config.yaml
n_layer: 17
d_model: 192
n_head: 3
n_kv_head: 3
head_dim: 64
d_mlp: 768
vocab_size: 8192
activation: "tanh_gelu"
norm: "layernorm"
norm_place: "pre"
norm_eps: 1e-06
positions: "learned"
qk_norm: false
attn_scale: 0.125
bias: "all"
tie_embeddings: true
parallel_block: false
init: "trunc"
init_std_qkv: 0.0255
init_std_o: 0.0
init_std_up: 0.0255
init_std_down: 0.0
init_mimetic: 0.5
optimizer: "adamw"
lr: 0.00113
beta1: 0.95
beta2: 0.95
weight_decay: 0.27
lr_head: 0.00487
grad_clip: 1.0
warmup_steps: 283
schedule: "wsd"
decay_fraction: 0.788
decay_shape: "linear"
final_lr_fraction: 0.0
batch_tokens: 16384
seq_len: 1024
doc_mask: true
train_tokens: 141500000
steps: 8637
dataset: "wikipedia_en"
MLP neurons of a small language model. Each row is named by its layer, matrix (down: output weights) and neuron, and shows model dimensions 0-127. Each number is 500 + 25 x the weight over its row's rms, rounded and kept within 0 to 999. Numbers have three digits each.
A block is one neuron, or neurons of one layer that tend to fire together. After each block is what it responds to, as a language model described it from the Wikipedia text at the highest values.

L9.down295:492452506467530494483479482531477517512533480463544518516502449581485520482498530512546482467491522492482514516516491504506487500507506476522477488532446503464508471499510422495538491497526506510517475510476465552487537517514516501527461490532522489463534478487500492502494519523494520509464486482475501485479506464496480512510487488528457471482503514489493536507482515514483494483518
L9.down319:453496521479499490517493456494480473528481488469516514486532477508507547482517498485468519585528443486503513516470474515496527474535488493482477507490490517528502482529484510501488498494499471540503486508530498541510507499509527490489531448519468478461483515510480480507458496514483533536502466486525531455533496528477452516500501531528480520467526516495512494537500492466487519523495
L9.down347:523493518516499490516508526541512473478535504518528499487488503537509491499472501510495536512513510465500529470474492512497540520481498501495505472473509478518538540483541498503524497480496535496483501506485492509567545487526455517514473507533459500478514470505491456467482475514477511514469514506546488479492428447519521495489549502534481474525469489502496500493532476491495513479467
L9.down545:499494532535492479516466500538494455517547505532514504492490500535499478496507487509520562492506545421491469500477509493456493530474498509513498548486505536484505527537482518543514451498485528507484518514475448484517507526485478512530461478534506513541481487470449481472479521525468529450501477504518503483456494505537536516506530483500501547575457515505503486500465483477511479499490
L9.down586:499506510503530494501463488503500477463506564522522492505502542556529455474510507502516534446528478506509506489506480514464505507507536519515463496506508456533522526497487530504485483485558495510485492499479521551530500492493493532474513470509472493454486483524476446454475501513485535520506507503519529497503485453471515493442543500531508520500487499505444525530502485497511518478452
L9.down697:522506528507542500487487461466471486508541531508503526457478476499519489493532506512504534472506478523487538446506494499482496511486486525516516523526490502506504488494430541497479472459502490526497499523535495516515503503489479502494481498495483460493511451480495500471481528518484518502515507500544462503515488521538508491463502477543450497554521541500501530527485447499545520494461
L9.down732:509508482505520486516498518546496487505493512494543495489514510527523487474519536459472542453508513497480489481499539500497498505537506536506488518466522515503510493504446495526506498494492489509444520537489485480520502478522505486465506499501516507502439490512497501457498509497522540513508501522516491494472525487489511518475501505514527492543479489482501470459488490478525459512460
L9.down733:489504495493536507557475523554463494560503513522533479539511518528466522487509527475480500546499527466510515499508472477495469511527502537467534479470506489531521457524492504512570542495497513503484479472517484522549477460489531535481534499497510538476478539496486528508497551453454492485445500487493510500485487532458508535489450509506507486497471504534496512510508495522487476464475
Table row-ending pipe

L8.down115:455488483510475508501475485534523501480470492529518506527496530493491522517425505491513535560466531470505487506534452506503484502511461505429507498490489476508534489489508500472530533511458447545512506498528478484476504490471508517501482478537514460546495481468490491493480518536501470496492485477522471509477512517535488503518506461491527524473469461552534491546523526496483506508546
List item breaks

L8.down617:492542510499454508503506510484483534493524516501504514500496499482525477509512527495526454498506534498512477491512531523477520489514466476540529475494441525521519512505493500515559445510526514459484498515519482470485515493542527518459512453520510528504545549494488497485497441482504508501489479493436528505479505486525489511519479528509524502518502513499480511481479464548490475525521
Head nouns ending phrases

L8.down412:502495494533545506536487466509518503480491530485473525535532473506506506513506527529464501532520469486488478519512500499503540504561516488487511515506487503499541534503542469476486458503549509483511509501511504485501496494537521527478515482467498553519513515514498444462488481476480470519521521461511494503486481456484577454516525492505486541505522508526520490567495475521494475476497
Table cell pipe separators

L8.down638:495486471490446497495574514501485478517565527498478510469486485502511477478541499524494526482521493542503493505522504493477492463464519535501477482499543497494497436475421513507483514527514486515500513529494523481542481503478514494517518503488519436468465529486488487496466512520484538510480447507502527505505506529507456542438515503497474460508508518504493504473490525517527509502486
Word-initial split fragments

L13.down10:502515548493513500511489467486534519499466503490486445538520514492469486498486532534490496540489529463514486524536461503516513486534496508548491515479526504498489550476505512491509486504483455474553511484518535498481488482467525503526518512513479525491515499439543564458514486503538489506513465481495514485497445482497531433527482450480536525531512516506540493454501494508509491460540
L13.down114:525477483486479499534473509520470485465475520521507531476463517512494503456489506481501521491524475489525461533476515556507478512456469491500490525497503518495493494481544485491445500453497501455526455544486513509490507506473522492495518527521511527435518535588496487504473519501481520509515471507553555511508468516473508504505492498496485482509548516482507496500473479500508519436443
L13.down162:548502510515488537495515479482551516505536519515497523465495498519493530479496502554509477456527502512512500478489528538473487475496487523505494507507468550448472526478513515488514492477465490487512474479555518482502549500471531476481490496463471507515518510544509510448522516496476496506550494466514537472527484498484464482512505496515498489495515526463558505475492515524514507499515
L13.down332:520495497518443494498520496506533522496480485487471511497449539514535511490482506476464475454521480485499509515482518529495510512493521522474472525476473504444517465466515496471476528486524506553457509494488511561508498535502519507489494472473488461486537519516499520492504494473513478500508550503491482508546484536477504504464494493460526502460472479511507479513522463467549499504524
L13.down376:479473507457522496489478509542488521498461524493552463505524471474491530510513468523462555563489481501522508502519496480466554536518495491530557499496532505477504516530489525466480523508516491486497463459475528471504517516456526535481512523504439489460491480577508484479489489502525491515520563486499505500518470527488486547484489505533502484529518507495470515460506488466482465490499
L13.down556:550488473526560511491477502506541503475503501514525506494495505455481545522444493521530495477520473495535488553486485464495510478486487515479505528486481514506487522520496492477478525488501451518525489475518522504506461502482482503498475532522459516534509493508520513508516429499476450542559525479490553507486497548512509505492501488483482481469539531534526494531493477509504500482484
L13.down620:488512513467536507507475507525470514493522487477523465526455548509465523511525493500513530568490527502492524480481489448457520532477548492493487498520503515516488553540526479475468475494521465502474456494537542472474519492495474491500481438498515490502477505521492483490490537545507487508548510545479534477509498499468503490493485504483525495483490492510491470483480523460508486486523
L13.down711:470486478466491490516473469452500527458538519501485514495507475488544502479452521521526526509550505518560480467497477489498542526498484455472529473504482493483543430494495481513504502508486498505557490509497526491457534499517501508490511488508527523487463486520519487488495510533539518527503511469543513482451493517487538525520495505455482496433498498508478523497482478472516526495492
Infobox fields and prepositions

L13.down45:496479498501496483508489455491486530503532528490519447516511492482484495493500492507492503544524522499484521531496498532485476488478466503520516525477505507484484512495483463452495525517522536491541507500511527545552430494490522488481547489496513549492492508542497505517470471543484482500473491499468557487507496476522543545461504455517495477491518503497488511510542487529552525468511
L13.down137:502519484499492500493524505495478461523508532496517455490448476510512482490486496548516513473504494495521521491494554511492517473435478504542472501523524514460473503469459519481470478494537492479510486502503496555480521516491497479511516475523511551503514511511471486479494446498496542511482474479507460526509491498494457503494540495462507467527509484481482500524487505560512531518463
L13.down308:502486483498531485470472532443473508473465498504508475481491470536512489511499531469498468484475504474532532521477544485524496465469494502490474501495504528478460487512519482514527477472527535499511487465469529485499522478491506486503482493518545493456511502497491526509462515506562491489498535492513510483491505506484451480517520553514552530483504505483484490498506454526443487518525
L13.down310:524480522488491504476514519472489471472522529480521521505505491497491562539541504509479506512518503485519492529543457498475517486470472550433495515488492513529519529488515519486523467476543529546495492487490460489480525506528500523541438451491485504519475512455523496491470477480525520512521525462501547511472477476502560536515490478490510468470471493504516539497499526531492527465466
L13.down461:508475495474498520486528499509544470487492528535481467499510540526450484449545523519485494497495486467511489474568480513495477501493509496514493511513494477514483515454472458553480494500488486466479482491536481469463512503488573505521488536455512476507512486527488509469537505506460462526487447517500478523505510471499465510514482518508492499549526452456541496479485489479491536500463
L13.down524:526464513502496504546460522552520552455506510475481515500474535520501453492522511491485524502520479503477465500474535534477446495471497511467489531545451467504462497516493501511480470446528539466460496577496485509467493511511491495468488512522505521524490452539479519491464505479526523520538456518532498541484472476503522498497518473526512503509498499502509499506492503479532523496506
L13.down536:476475531493500507475478483540500543538540529513483452509488508502470488515500546498479508505481486455482492512499504513486445496470489481529471491495506459544521537482510486505487513514483481465515461506514448517521526519491489494576489496492479492470493483494533547466504513519524462487499507524476439521495486511499488481495513462494468539522522494484512532479478521514502510524469
L13.down599:535527495496514528522507482519513515488503503506513500522490479514462491456512538509494492466516528445532518508500496469460533498493482475519514486469467504549473536492545507524485493488446500525526484495518502506497489527559481538504479540500475507495526462466486540444521465465518509488524506497513452499496485527504475510497498466500481509483506476499503468510523517467517499504518
Structured table and infobox tokens

L13.down36:490495487501497488543485485514516524470478504529527489479506488510499502559516474527507525560502494496494500513495477492524529484515503529494522486489554454519509497532521460527466482467503509486498461515498500510507474495488476526437468513456492447503471541483521497483488522495484481511538503510512526503522474480471517482487469479522507447489522484482515478513526480562497494511480
L13.down156:496463459506512506518511473512540482552532501468523526541488490528509484483506495502520494493496474512529508542513486534484552469467511506466504527513522468512503473460526500513515482518499478457503480482534458465497536543525526476516546520506516477516491509507478516514508486520464449519470490533494483549527502493485445515450483480506501481470471438498556499506508515482510527483516
L13.down173:538487502474554510550505463486490473480516512481501514542474470511516502471517513526548510491502463568527478499490492465485517518480516552466461494512529482472493500488486561512508540507550505518509516496524510524464543506553460532473523508498461482517528525489508467482501508526476526503520480486494543520477491459519493489489530495481504503480515527530520467509514491495518511453498
L13.down271:491511458512486498490495468522500537486450478478507494544528502494505509479489524502508515509504486495542456519498505497482497504563510444509540530485484483526486495494497521471506490517494517455508485514509470495468479509487527503491519488458455439537488491509537503496526487497412520518469544490486512475490511474525510540475499485486505482524475458456514488488519497508512490523470
L13.down285:498468533489468520519510524547502520507464536514492480527472484492476570451479516528477546468483500501469490494502508477494517495447530543523463513517514516495466474501535502508494520487520467524458517491506523545537488501511482529507508474479537514479490472537525542515455531503513491500492516507483534481502495524421497497481427468485477498493505511529520519481526496484499516483453
L13.down407:507492501517474502512496494495572505527505487478516481521537501514490513464493487486576487486454504486496551505508471492478541518514481511497490475510497470487483545489553486517516492481533491485461466486483491469488535511496481484488505481506509535498494529515465531517507514534516492513515498507484469504478537529443429521511510489518524470502480504509541540488515465452489546500519
L13.down454:492471462507502515485471477464484490488513511502485528509484479511571494510492525523475546522476469530510475526495511473493530468488506501486472467499511505528530497515488461486529497508497472504548491494532527481476511500527468504532493448533489474504491498519486494463501523495517495477504529526512484478470539506500475511459468432472472526473483507515512522485486509558477495510482
L13.down737:450498528526527519474468458511494508513523536485498537512501477497474514484506508522523518500482521493520508498484489481542449521544490511492498444490454503517508518489511526504529484509538561518530528460525524443482501478508496529488443483513510456477493487465498495524534515478527494463460523521554471489522532524517543527502525466483491496488515459538460498523480491479534511500541
Early word fragments

L9.down34:480472489440474529546510513495499483472516530524520491493515501473520481508516493513488563549548540499470520498504502512509492504496562521461520477549541499497458491517530496519502506497485525502499463472492492517463464506468491547473562485519526468474491517499483478471493516455509508514453520461545497531507477535498524488502470499445440499505454480540477470493494501480513526492520
L9.down55:525484538486489532507501491475508467490500452517497542520494454523555550487537495485468488471490442492551477521537486504512419546524501470473497493547486537505524481507528469509440497518489486482482516475511523476506486516493477495485540491513504511486490539518502523540494479530494481470466493489517506506541503493501495516482506468504493539465500500481559460502518498523493527540510
L9.down404:540478529520526471498451497471557519500428462444474499500545492494480560480523502519510513437505476483500477487527476546547477512535535485445501514519483516487508477507492515528549462555487509520493489510531458494495500493502513513535518504516526488525541486493523524485484541494486493492512492523485493464470485482466512505471438481515485505516484535495535519482506499531506477532466
L9.down583:500470476497499464503520492507544528498480496549431544476501451505483510523488512479518489544517531530529499504512488494490454540478455481486485484486460537479472515518507528497519469504523474523517497526487464491553524466495452497483501444512470478520526484485481499523513538517495490509543472492460467506502522489527521481507530466492501461501535466531520528528557461508456509466467
L9.down688:499475505514477493499493514468488479538503528507504510499488472529517496485540496533485482493510499478496528492508447519523495484453555506506495486495458471478504464474450505502509455518470471500495493466524440453476512543465526525491554499495512483472516482487488470493469502487492510511500487522531526483518490509499470533499488503512508443538463512509541526513495501513518493478499
L9.down711:522494488528511533467506475501511529551536418494542529470517501502469495501502497532560463512492490505512488549525486469504508499551474516499482447500430524525485482536541487498495468498479493474507520523514495502508539539465519484482491513505514503517474540466506481503513530482473468485514526511515507485503469476526460539529460496524476462502519487514478477507489443499513470487498
L9.down729:511489521458484466492512515454477489482524485502475502541440489542504476492515502486509517534540494514483506475513505522501503465436483484510513536510518498475496490461468519485446500503490443527506504487551485562493519540515546518548519472513504497475515472485504490501492488510525531506504459501456543528516500522457510489495535476505505501452494493511479499495496530497534474472511
L9.down766:514490519486540477499511469525534526515540493469534555557485460523513536498496485535474487502519494490528528501530495501514503477530492469475499485511490525518473482499525490497482540505501470495503480490563490481507497490513493492499506523538491511484511491527533501495485469527481477534476515498479549445539501478497503512553490494503430500468553459518519453526545471535501510473505
Word-start fragments

L8.down6:464490535501519471501540516475479483494510462516464527510496479493488525501522488522539474541522519493494526472493495473546481512484520508550530496527519474527507464517451526509527478470497505511477480508478431489500499510505462487501484527488500501512511457467511510500490518493509516499526477497472488530492503453519497483484516574524531534476511500458451457562520552499503487494510
Wikipedia section headings

L9.down150:488501483523488518493471514482486503491533498476527567495513438532475494487507481543481513564535497498529485513559463507523478465495484484500481478531477522475495484477485498446466523524462482504450473510516483545513467481475545464532490496531516527501540489473511513507523466483482476515525504490514527453519477511519485465558476529502469524484532473502483525562546517474514486487469
L9.down207:478456469515479528488523542467536502502493493487481516482542496495484513528468511525477495515503488466509513504525495464513489489514528453478535497490502493573513526487526483476489485529513520496472468523470489484471470482506503507566475542487514488505513473503489498564517495497473483546503521519524495489463441456485497515562501500510468554526495508500493523514508544500513515503491
L9.down233:520539481490496468507508520467492532506542502489501554511479484454471498497510486564496484488502516492522499474484504518515497473511528480504517520511488521515501468493476519518532513512501528515497453456510444549536499519489512538533502516488526503477496470521506563514479473463515469512540502498461510500468540465520461457525518549542512520443492508499499489518517529514542432513517
L9.down291:508490488503478465482502531419472471503520516491465537510526485440493513507533493501509462530502485518476490537511506460507515489557481458511490511541484504494495469521443460465503473545500494500492521477480511523500465503510509522472496452464542502537511530495498518536441497491528469513518529492442483500507546552512465473509490555514531557497498509512502514529502503501524472470509
L9.down338:529477516450511475463507462468505554496536538473509474490507509522541527521511511498521534510458496546497502518505473520485521489521494479437492530546496507495508481506483528504485512548518518503470497487504535546486476513518477506489463484523511502511502524482480451513534504511452521479506507517497499487485471499489495503572510493526487543497522516498493535465432499552544465518484
L9.down582:483498473528479519478485532482547532496520517526463507528544523508479462498517492510486505538476547535464509512505520509484506499502525513510454494476521482469457504502484508486443484493548565527491454474476502582521475477483486482528481492498521464489563502484514521524487489495494485471464505499499504548470489483519534502501542474531481538499500488516446508484557515471530487503477
L9.down595:546512534490532475511500493519523560469484482516432516482546469456475477496504500492537504482465486447489515534486549511530411477536526483523488484499495498526487517470579537512525482504466507513505458495506440516493474463477478488495494504493522471473519519492501495551498520498490491468518476505485477521486508487533511495503508487497470550531501526491492466525493527475508519487506
L9.down612:519526506459456483484482496491490499502490521502520506511522460495546492484540500481485494507530514498515522526519532446484524546501493457518466518507512480492471455516525508452493536490508479523459560524463478540496535474472559493504539484539498458514451524511512475526528482492465478494517490501471518485525538481515457483519470518526511524470514488483514505487569502466503520480477
Wikipedia section-heading boundaries

L13.down270:483518466491533508493514490494505473540492530505468476493459513541475530496492522546557512503477511512544547539498520520482538486483505513516500471476497451513511515523519481502489489507496501445492534563466454454477566491500482480551528531492529497539465476479498481500475497534455472501506514497502494449475446496540439492488489502511555493500513495479494468507499543504474498482472
L13.down276:507465543490526493490488489506465512482503488498536509500475463498499524531524483557504517538484506493515506508495503477523476534477456519520471567512487499523520471507520511513451491509563514464471535514487507492514473485504524481516474496517459573430470494499497500458458511497507517573467469512523506501510491528522511547503504506511501497486518489502510485504501511504526483529494
L13.down445:501479499498477508527499507522495539529531460473532519495491477537498502506516527530520503491478497488516511525522500465460446522508511481451513543528553484501498503520500479514472460501510499537501513550498511521521503499518504539473508489446505555481467523516497508485511505474464506522520468492514538496504495474475517524526500501496498488454499539469474463499491537442470512482492
L13.down566:455478491507492505485478523489490529449517490470489521480487487463490449485527501521485536499526503506492473516533505516502493481524489478513518554512472484509501552518479467504494472501518551479500457514537472532505457463507518496562489495526487470468515488511483535509517507530478504520548466480483511487506465507458533491495536440522501541547495464494503491507458485473499494474480
L13.down586:498495505460486465489521468503448520510525531487512533529496493514494487455479502477469499439466505530519505488470512564513490524480499495476483544525538500476496473526454509535498448532498463498517463532524499520507457528549507471466538498501508535466473485541524505473530495476503472523514527489469477489513513506485482475506507530472533511553509512493476510516539501502494504508477
L13.down714:488496491538499485520498492474500456466507514525479505497456506475550533420474518526493496500459522530552492468579496516500537513480517496463500483489535463574513497545517539525516470485464510479505512496435524491466470481553469480490508484510532528499499502505476480468550521497503508489493527492511510518468529514543519519524510527476504465520522483486458506523486505514520509510471
L13.down736:478509508452472492557482548492500517445479480484493502459551482500476425467451520542497490480499482509488495477466533539520451482449461512484494510511520510519457499515482532499470489500538526508488529484528509534496486529464540496515522486511508516472548511474437517518502514494475508529490479494492507509485473540532514515520451494498528510505525523497480479506494492490483506510484
L13.down759:481521482457517512501499517499469480453517514525490506473517491488500483459506506522518503481498466467526521525511497518510482527496493521491471479468542497423460500508519518522523467530457494534519435488462511483494512502504528465499508485523491509523519485540549490483511501499520479505518455485489514497539495496505495501525515513524528505520460463498478509510512537535491516522536
Newline after headings

L9.down83:476515499536454543482473514443533488524524461509478474538489540502479511515508506488537491504518540515511504552530525477465477469525523479501501498505508501507505539511509484497504558492499524486461524493446506517485509469523512501492468486451511512478507492497480505502528470470492488513500518511459492481484534501478492512512512526470505514518499450522467509456526472494481512501503
L9.down151:475489505511508456514485489567458475495493478481513497483464513517503496492555496498499545504465533511497435485507496491448484517479491535521521508492500550523539445528428530545466461510498480561489527463500489510487498499480472489501436497525523510526516501485453500497516523501465532497486473492495523492484489530529519496509515506487498543558495507495497481506505477505471489500509
L9.down152:493501498534524499498444470511484461426487482492532543489518491506528537470539510494513501500524481511513463507506482555478540488492521522482484489467480535488508458520490485482492509506494513503462495512493531492463495483518490536468477464513575479557504517488518507500481520464489491512508491489487506484528507521509469502541501526507506515479507465525504492477497450492484466482525
L9.down302:469490506525515497509457546453503456475450493492465483501496481530520527501510518526528501508502530508471503479502442503472488534494524508493510507534509470522511494485478529513492488508465494530512505495522486496495511508487467448499493488505498451512501490521436506493513549520470480499489494532513488496465488519496454487518548476474514546540484535530482503475428531509481531555486
L9.down310:513526502490487523462511493525497551505516501523504524491546487504515521487498499483459476512503465533466525522533505475540515511556514494479495515498459508500472472472503488509516487520465492538487492470464510495518489490562513510478483534474508506511552493539500491457487512483481493525470494504484456516570499523499499469536449506527479576522521476494480483576523473543472443500487
L9.down602:485479496474529500514472469505499534470487485538452535527516511472520509525522493513525471536511490479511483558491489463518501513483482468549515524493491471473501512533479493458479495487515490539506512474531483555517470498496505474517532505524505483542536504456508502524476517521524458498534529525483495517504509498496452512555520509515494538521548534496488477541507471477551467484467
L9.down698:487508508491511494507489549532468519476517494488487516500474474472494468496536498520494542519526510503523468439512492541506521508513493512479525510490467495520565472527423518508513520493496458539469531509536452480478471508521511541500507468533559478517487458494483505498464521469524511495515493523548474539510496501537494499496480482506496533449482463509520516493465515488494519495505
L9.down764:482510489484519474490447494503501512526485490490489541539506433500474528502535478495523520552543492509488506529530481499516527508519482443506527531491512524462500477497495471459519476555515495509451495467528507531516485474518516501505489482512519498528488485515492492505532505495502489496540534513465496478519511512447484499558532501513520564501530552492518488512515482508515453478499
Line break after sentences

L13.down211:529488488502505500492490532465505488506499518520503480528497472456523451480494502476503523532484527480501459562479494514530543535482504479468535502516528478519515532553521475477490508524512513523489482460495494487485497505456510475545520503489485495532516478528496491480480451483484542498517539440575549522485518512501485458479507520487520540517540491520511507536487497547477480470522
L13.down286:509496492476451524539500516465477473463481561523487528483514446495509541518560538540487502492539494510480453486485477529481510501514449519462464462538464486526456523504474509474544506546510550513500540530516474462514530512439487494527508478497506505518499519483498483513489460514464522514477518489500501498489521491524487506480480513473545477506492496467491532511481515519487531531528
L13.down404:488527554485554497523482506521534513530474508511471490472487534527502498476512484526492469533487479524486490501487494501509524446527444506480451508513509460482471483508512492509518457509509524508473498526457526514490515464502529483546483513507516539483496524494469527482518478501473475513485528489515439477545476505538540515507517538521526518476473513491487552511470488524477496506462
L13.down530:509507505497474527543480547554478550501486511434464477495486508504531501530559534492464492472529479503492472490540509467489529509545474474482507506477501493492480436500509524503508496489521479497493525538504464487459540502489494509539481507519522457476503477491486474480480511493511525512479522522514510509509487506441544486491486498495492480513499498477505498494455499484505493499517
L13.down657:478510486465495538542467531492489481494519443489474498489425519513528460516487524519519478475501529544497479471486465515462467453452508518522475508487527483505481491469472503525506500514502521514479485510518508460523497525494516505571529486494490553469512575468472473512503485512524490488507484517488458451535528510543507502507491491501493532504456506541484527495505528491530484524493
L13.down670:502527489490485494530498525501491487541510537456521510490513465473482474488477505521487499495456516473460505509515542474551521465501490491494486471440477509453470510506538486446485509514508475530503493496518503529517491494497493539494510463567504505473519540494467494513518491540512463501508495505510518497485454531514503487507516550536509525507493512544498512487473473490490544493483
L13.down678:500464506493501508485496491476479445475465548497469439524518448489516546481533518508514500524500529451520464474484465536533548515522504484504544501507492490469546529530457566513538492508474537509465511475476498497478544521474469469504530492493497483473515457490540487530531490506469477533487516497520526505488557487508500512510531523477469459532468476505468533514503493497477520488533
L13.down741:511456465520524472495525540501521482519533556505524468499484501485514494525504524527504562513524494494529483517508515445535535513454524512479529510510486516546490480475494523488520501543512498510534469518465489529497506479495474525471512513515481516490495525521470456517462485476456486529478530481460520485522525490520506565498504471444474464517514499481480504521462533508513497503470
Category head nouns

L9.down127:512500503473525455502518522470523485526507491470495479499495483535476498535518487520475507520495552591503506462510503470505489486500493505545503482490545508513519537484431483499495504534504501518497538478497490496512507513508519492519510524515459481484494498448514516471474463537505463483529505521442464486529499467491500510477488462508506486470550495503488506510499493516529488507512
L9.down173:513513484467485534508472495440476512456472522489542450487496482511509494459507519536458493487523502466494477476515538504480519533529452498510501503501513508536554498524472514488500528565492461537466524496520482575467513521494463480547496514454529489484473536485483492515531468478511475506509517498469498461461529524522503515475482512467515506499503489476461486533499478508498500564490
L9.down248:494489491531462474468549506495487464520417547502515520463501447490501516520476537510525510481507500489484471487523504499467484524477508531511539530483504517528545481502459521495467499512483500475455481562538553466479502508474502533467489491505499493523489490506493530520485449484518509510478491539565494481494568488518494462541525486499449522488499488510487506496493502485474506506475
L9.down308:497490510529485495510445455522487520471481498494528491512503541531517456510506509463472458465487455490523446536499545511499478518520486494497459534506483543515480496522464484498519498538536477503467523480552510511512501468543509550522470457479500502526538495459516461469473481494518486510493552496493544472537504541502507495516479499519483503494536506523493468537520496524505466491506
L9.down322:479530497510492530534475525507518479502439497502492518520501509506497496488565483472478524514463503523497530529500530500534471466520453471549496495494478470503457483510461509523513510532534506499454575522488508479533490501489512516488538511491486530468467486532505493488473467508510480459490499502481475500483505517459523495494474512503536467472517447492469505523496505463494510478483
L9.down329:508510509555516444499488525532487504510477482482492493451502496497566481466492505500485450507482460497487513561492484489561478518504472477469508473492531490477435481509528471520524495518502474487543510503483548520466505532488488510493520542479476495489511511499497476484534510536462510495509480489475529482503446558496500483525505530477520510499511536477520496535564504456482498483502
L9.down398:511458501493493475487495563465520538541514540508527494509479520517518526487453484496471523477519526489516480505551505472511465492462502481501500531517513490516482513430504471568471543563485498535514516517511505477490515554476506511555473536494490501512473508509513524477497496482500524499469519512529531500499524477497516456545509481489496500514533447514499520518520537463494484502483
L9.down623:497526514521493502508462548455500480485478466478469520459536526529517491484463492485493516499521500498499459456526538524497519535505484462479509479489485484474478477558487494511520521580502467525464475522470497505512486508549467477494527464523533509495450511545509484500506506495504561502465506510505514483456480515501480456510508487510505537523511498501518537537482495516448550505506
Second part of names